{"n_layer": 14, "d_model": 512, "n_head": 16, "n_kv_head": 16, "head_dim": 32, "d_mlp": 2048, "vocab_size": 32768, "activation": "tanh_gelu", "norm": "layernorm", "norm_place": "pre", "norm_eps": 1e-06, "positions": "learned", "qk_norm": false, "attn_scale": 0.177, "bias": "all", "tie_embeddings": true, "parallel_block": false, "init": "normal", "init_std_qkv": 0.0156, "init_std_o": 0.0, "init_std_up": 0.0156, "init_std_down": 0.0, "init_mimetic": 0.7, "optimizer": "muon_variant", "lr": 0.0102, "lr_mult_o": 1.5, "lr_mult_down": 1.5, "beta1": 0.93, "lr_head": 0.0031, "grad_clip": 2.0, "warmup_steps": 200, "schedule": "wsd", "decay_fraction": 0.867, "decay_shape": "sqrt", "final_lr_fraction": 0.0, "batch_tokens": 65536, "seq_len": 1024, "doc_mask": true, "train_tokens": 638300000, "steps": 9740, "dataset": "wikipedia_en"}
MLP neurons of a small language model. Each row is named by its layer, matrix (up: input weights) and neuron, and shows model dimensions 234-329. Each number is 200 + 40 x the weight over its row's rms, rounded and kept within 0 to 999.
A block is one neuron, or neurons of one layer that tend to fire together. After each block is what it responds to, as a language model described it from the Wikipedia text at the highest values.

L5.up989,142,263,180,279,184,213,186,207,226,179,158,200,185,272,174,150,245,263,157,113,198,205,228,205,130,185,221,249,191,206,191,155,147,178,204,156,180,205,229,199,222,252,194,197,241,157,307,182,199,220,217,165,282,129,194,204,199,220,218,230,135,182,199,243,227,250,122,133,197,208,230,228,166,235,197,116,172,153,214,262,154,153,157,205,158,203,194,135,193,181,191,222,244,156,227,224
L5.up1202,202,169,222,164,185,212,161,174,171,158,253,212,235,225,121,205,150,182,192,232,217,266,223,196,188,166,180,154,217,174,257,189,139,152,232,208,212,244,232,206,217,167,197,344,190,163,113,173,198,208,198,194,210,204,200,204,191,279,279,137,196,164,188,226,203,208,184,250,188,239,231,165,203,235,190,156,206,206,186,279,242,151,267,141,163,211,166,204,198,173,187,175,165,187,251,276
L5.up1360,201,180,219,228,153,205,236,261,201,237,159,205,195,214,249,243,192,227,174,178,237,162,177,204,229,208,140,211,206,199,249,188,136,242,122,221,211,242,199,128,265,153,204,183,204,217,152,148,183,122,167,192,153,180,245,220,248,318,147,124,183,241,187,160,182,194,118,99,157,196,216,210,219,137,182,206,169,207,200,158,198,209,253,104,164,229,229,241,218,190,261,239,259,200,263,275
L5.up1498,207,191,204,211,157,225,232,259,237,191,260,214,250,224,126,234,192,234,216,160,248,212,285,203,202,130,163,226,139,143,211,171,146,164,196,178,186,200,156,143,156,156,191,253,211,202,171,165,229,213,105,174,253,188,120,123,215,261,219,223,188,249,180,222,122,233,184,209,228,255,187,150,153,149,184,151,183,196,193,183,206,197,237,238,159,192,249,162,122,173,227,247,230,256,223,197
Domain dots and prepositions

L8.up1000,200,241,143,227,207,298,155,165,208,219,201,174,160,209,179,208,222,157,171,166,205,175,182,149,244,253,191,195,167,228,183,136,175,176,188,244,167,231,202,191,240,229,179,190,180,240,179,184,196,180,205,235,194,239,197,128,249,176,132,166,223,161,195,245,196,183,128,151,177,178,199,150,149,246,200,212,200,174,289,199,128,295,241,236,199,192,264,231,147,249,173,207,162,81,282,285
L8.up1122,188,188,182,226,162,254,223,206,171,197,158,228,146,195,221,202,168,175,193,205,193,241,180,199,294,196,122,193,290,229,146,195,258,92,200,252,132,233,198,116,190,226,220,158,265,175,191,183,116,268,179,171,214,238,194,165,227,195,174,132,213,258,175,231,188,327,122,255,211,145,175,198,180,163,227,181,154,157,222,161,190,272,189,183,207,193,183,219,142,155,168,179,188,210,181,251
Organization name continuations

L8.up326,320,180,275,257,145,189,220,233,211,231,180,221,243,142,249,214,201,204,249,173,224,157,182,232,262,152,195,168,134,194,172,235,220,254,125,205,199,183,162,197,225,166,222,148,194,203,174,217,241,235,156,186,134,167,201,209,195,172,284,106,182,195,242,192,170,210,191,149,172,201,207,206,204,207,163,152,216,195,176,169,189,167,205,252,257,234,152,169,250,179,181,189,232,171,210,209
L8.up801,201,191,225,253,251,206,204,293,219,247,223,229,220,239,234,183,132,159,219,212,201,184,161,173,235,219,183,205,259,176,138,263,199,189,207,130,188,192,200,157,225,99,269,145,181,296,198,177,140,234,238,253,191,251,268,174,238,118,141,172,271,204,234,268,139,197,154,141,209,206,257,185,282,254,148,228,240,190,205,184,183,118,177,145,232,235,182,137,253,164,213,200,194,243,173,246
Table cell contents

L4.up1175,178,205,173,254,282,149,187,144,221,232,213,163,250,182,161,130,192,146,141,208,222,177,287,249,196,270,220,164,187,179,186,256,196,218,200,270,219,284,233,184,190,158,191,225,210,149,193,268,244,187,214,216,224,157,203,175,145,264,245,198,279,225,158,52,148,183,181,211,187,267,150,191,243,172,181,160,218,101,256,195,175,134,291,164,142,238,206,205,181,158,184,184,297,197,151,218
L4.up1215,263,198,232,142,197,221,228,213,263,165,220,177,129,251,169,128,185,273,290,216,217,234,235,244,250,173,180,204,267,209,196,249,155,182,247,125,203,114,266,148,213,140,215,190,203,221,150,248,225,161,193,235,147,113,210,231,207,209,206,257,237,177,180,225,213,238,151,210,140,125,209,178,181,153,148,118,187,195,217,201,199,125,189,247,157,200,216,179,281,144,221,214,190,166,212,273
L4.up1405,179,189,155,240,264,224,158,254,245,173,216,176,235,269,208,207,215,184,197,211,207,210,201,209,219,208,211,252,151,214,202,222,201,262,204,237,167,191,214,176,205,187,220,223,283,139,117,228,169,172,229,186,194,217,204,211,254,269,196,207,209,187,184,192,178,269,117,245,149,170,284,245,197,170,266,224,173,133,229,174,253,239,257,145,177,169,172,232,153,134,220,225,229,195,174,225
L4.up1533,192,181,169,198,236,160,197,220,142,208,250,155,173,170,207,133,135,241,247,242,171,207,273,258,203,235,245,224,165,101,117,235,249,182,213,186,162,221,218,123,174,218,156,206,172,80,171,183,187,245,241,191,189,175,273,230,127,189,217,211,222,153,236,204,184,171,204,203,200,262,156,223,153,234,173,237,155,174,156,180,209,231,184,103,178,164,213,301,219,232,164,184,230,176,239,245
L4.up1664,235,195,202,160,172,165,180,182,222,225,285,174,223,265,260,256,223,160,188,125,234,173,233,209,230,263,193,203,145,195,206,212,224,233,188,172,216,190,240,137,172,194,238,229,188,171,150,141,210,225,192,181,185,216,218,212,278,272,147,157,241,191,203,262,120,205,228,227,217,259,236,137,162,153,160,274,94,191,144,157,188,234,268,247,170,193,227,188,230,239,211,216,259,232,219,221
L4.up1668,206,215,270,151,149,151,104,220,170,211,228,217,248,231,170,212,160,163,242,214,219,211,179,216,241,214,151,290,168,164,216,202,235,220,238,212,215,234,237,198,199,176,148,196,204,262,172,146,204,185,211,140,194,139,243,186,223,251,227,208,235,234,203,225,215,160,203,280,233,256,222,211,188,185,209,264,189,164,254,188,233,182,170,214,226,148,217,221,174,179,153,203,196,256,188,175
L4.up1692,210,213,237,180,158,194,152,208,244,307,185,242,219,216,193,196,133,202,158,215,190,186,158,204,226,198,172,223,180,248,208,199,159,186,233,234,149,261,167,111,212,220,149,223,221,213,147,232,165,247,234,131,186,203,177,199,178,221,236,92,229,144,188,139,157,116,158,182,208,220,237,211,199,159,188,244,200,182,253,167,217,261,211,186,165,162,204,236,209,197,206,187,268,221,297,226
L4.up1906,124,227,172,199,193,203,176,163,244,203,285,182,90,214,179,197,219,223,214,202,230,147,200,144,195,151,213,215,181,191,214,223,260,174,216,250,121,178,151,230,214,192,130,174,168,221,167,210,273,193,220,134,166,197,172,235,168,218,209,179,170,161,186,168,135,277,227,141,211,229,230,211,140,178,212,228,175,223,157,187,208,227,215,188,196,179,256,182,236,138,215,272,241,198,240,198
Structured-field boundary tokens

L5.up125,165,257,138,209,245,238,181,184,166,153,181,147,188,175,204,136,219,193,215,281,177,254,219,185,226,174,140,215,200,222,189,221,241,181,164,244,155,147,218,227,245,233,200,214,230,159,231,107,175,258,188,207,206,233,155,164,184,178,196,170,130,206,188,148,228,164,218,206,184,263,155,223,253,133,207,199,237,189,166,249,267,201,236,195,204,211,275,213,215,170,225,273,181,214,146,185
L5.up663,220,172,266,200,162,201,176,156,222,176,193,167,270,179,241,246,222,238,241,210,218,205,200,122,177,164,221,240,172,187,238,274,133,218,152,141,217,207,221,196,287,259,166,182,204,167,153,221,199,228,223,233,276,133,179,148,153,270,206,177,237,173,246,200,187,150,198,183,238,250,222,237,171,212,256,319,219,264,221,219,301,197,201,190,174,220,223,104,142,190,119,144,320,166,217,247
L5.up1354,175,184,189,251,222,213,208,185,188,174,175,164,169,156,191,227,153,262,116,273,180,208,158,266,240,236,181,179,214,222,186,218,185,178,218,218,204,235,133,183,183,227,249,160,176,184,252,169,126,148,233,156,221,173,213,157,148,182,215,153,214,145,133,174,144,211,181,198,251,210,194,209,280,198,145,258,140,241,185,181,122,204,240,143,204,252,205,253,227,176,198,170,262,232,213,182
L5.up1872,200,215,154,228,172,188,230,179,263,160,239,193,167,248,257,253,152,215,206,132,157,204,178,232,194,165,187,187,237,170,127,251,168,205,142,244,204,236,167,186,187,229,185,249,229,164,212,120,226,215,193,202,205,267,234,158,195,159,199,194,227,232,208,182,180,226,231,242,144,140,146,192,207,238,220,198,138,247,209,196,202,201,187,235,191,134,182,180,243,203,260,162,311,172,217,224
Place and team names

L4.up576,222,203,232,200,234,194,200,143,242,144,255,175,255,187,245,127,149,182,212,273,206,186,144,267,197,176,214,247,217,184,187,206,193,197,100,188,213,225,256,232,177,236,138,128,247,237,258,229,152,171,165,180,145,204,59,195,191,227,221,172,172,200,261,198,201,139,293,183,160,249,185,178,183,184,135,174,222,210,216,158,238,218,204,249,190,205,215,138,262,247,223,208,222,243,225,266
L4.up717,145,157,206,166,116,203,212,183,199,227,248,185,229,231,222,215,126,204,213,299,156,230,102,225,222,239,139,169,216,173,154,252,189,198,195,128,200,130,180,200,266,297,180,169,230,222,185,224,171,163,244,230,160,175,191,153,204,219,189,140,217,239,196,190,183,216,177,119,264,200,200,201,125,199,219,145,173,203,197,144,201,152,228,172,207,183,275,221,226,252,177,194,258,139,241,192
L4.up956,133,237,244,206,185,165,262,142,236,222,201,228,244,194,268,233,148,172,262,267,221,254,188,235,183,209,193,185,122,240,178,141,201,296,236,201,142,160,268,232,274,200,190,196,183,231,312,194,174,222,192,117,204,214,212,143,172,202,161,193,201,192,167,205,190,214,238,208,179,151,234,77,186,243,185,279,263,94,231,239,175,177,263,243,200,177,253,174,254,158,211,194,225,183,230,290
L4.up1324,187,163,240,153,252,173,233,116,243,231,187,140,221,237,195,178,191,214,197,196,169,215,181,130,198,209,192,228,215,247,153,226,169,209,245,144,227,212,239,241,199,223,215,152,241,234,218,177,152,186,289,226,241,240,161,253,161,181,207,152,257,153,171,103,239,244,184,200,215,201,237,170,158,205,213,204,215,183,178,191,175,235,275,197,251,237,208,153,113,164,217,180,203,241,239,255
L4.up1346,161,172,232,211,142,237,187,250,262,217,212,174,179,251,180,183,216,255,229,200,220,167,230,167,219,235,125,192,239,215,160,194,184,210,196,275,260,175,173,241,220,198,168,216,153,198,187,200,217,124,211,186,206,168,148,201,178,206,190,207,166,213,257,166,197,166,268,215,208,239,162,214,174,239,171,218,145,163,189,198,203,234,201,181,242,172,138,219,178,173,199,125,213,239,240,201
L4.up1461,199,212,194,207,195,231,225,270,253,190,168,150,168,262,200,269,212,118,236,258,182,172,147,181,231,238,155,189,175,200,273,106,198,217,247,219,196,172,245,206,294,177,212,195,206,197,177,233,229,215,198,224,130,147,147,314,234,186,118,156,249,239,120,138,245,193,155,210,201,203,185,217,169,132,243,181,247,186,227,136,204,201,158,191,212,204,211,174,144,140,134,210,188,275,226,139
L4.up1571,227,205,209,192,141,250,156,193,175,212,245,142,237,217,180,188,127,199,181,220,204,203,191,125,137,211,141,213,225,177,161,200,208,158,212,203,140,113,194,255,248,172,171,275,185,151,159,130,224,196,264,279,169,141,172,191,267,156,217,143,222,180,171,178,232,185,183,146,165,231,152,223,139,207,272,194,213,177,195,280,201,214,216,179,257,226,175,205,218,224,192,234,191,242,268,209
L4.up1840,200,246,219,119,204,238,197,271,173,205,175,133,174,196,179,173,143,219,183,322,144,256,155,204,181,135,198,246,304,152,160,230,188,193,202,166,267,184,219,203,186,153,284,66,225,262,243,243,181,206,197,252,185,205,233,206,188,136,207,167,222,253,160,242,265,182,203,216,138,214,152,168,191,210,221,154,306,127,231,177,232,231,187,231,250,243,210,275,264,206,92,202,224,216,156,238
Name-completing words in tables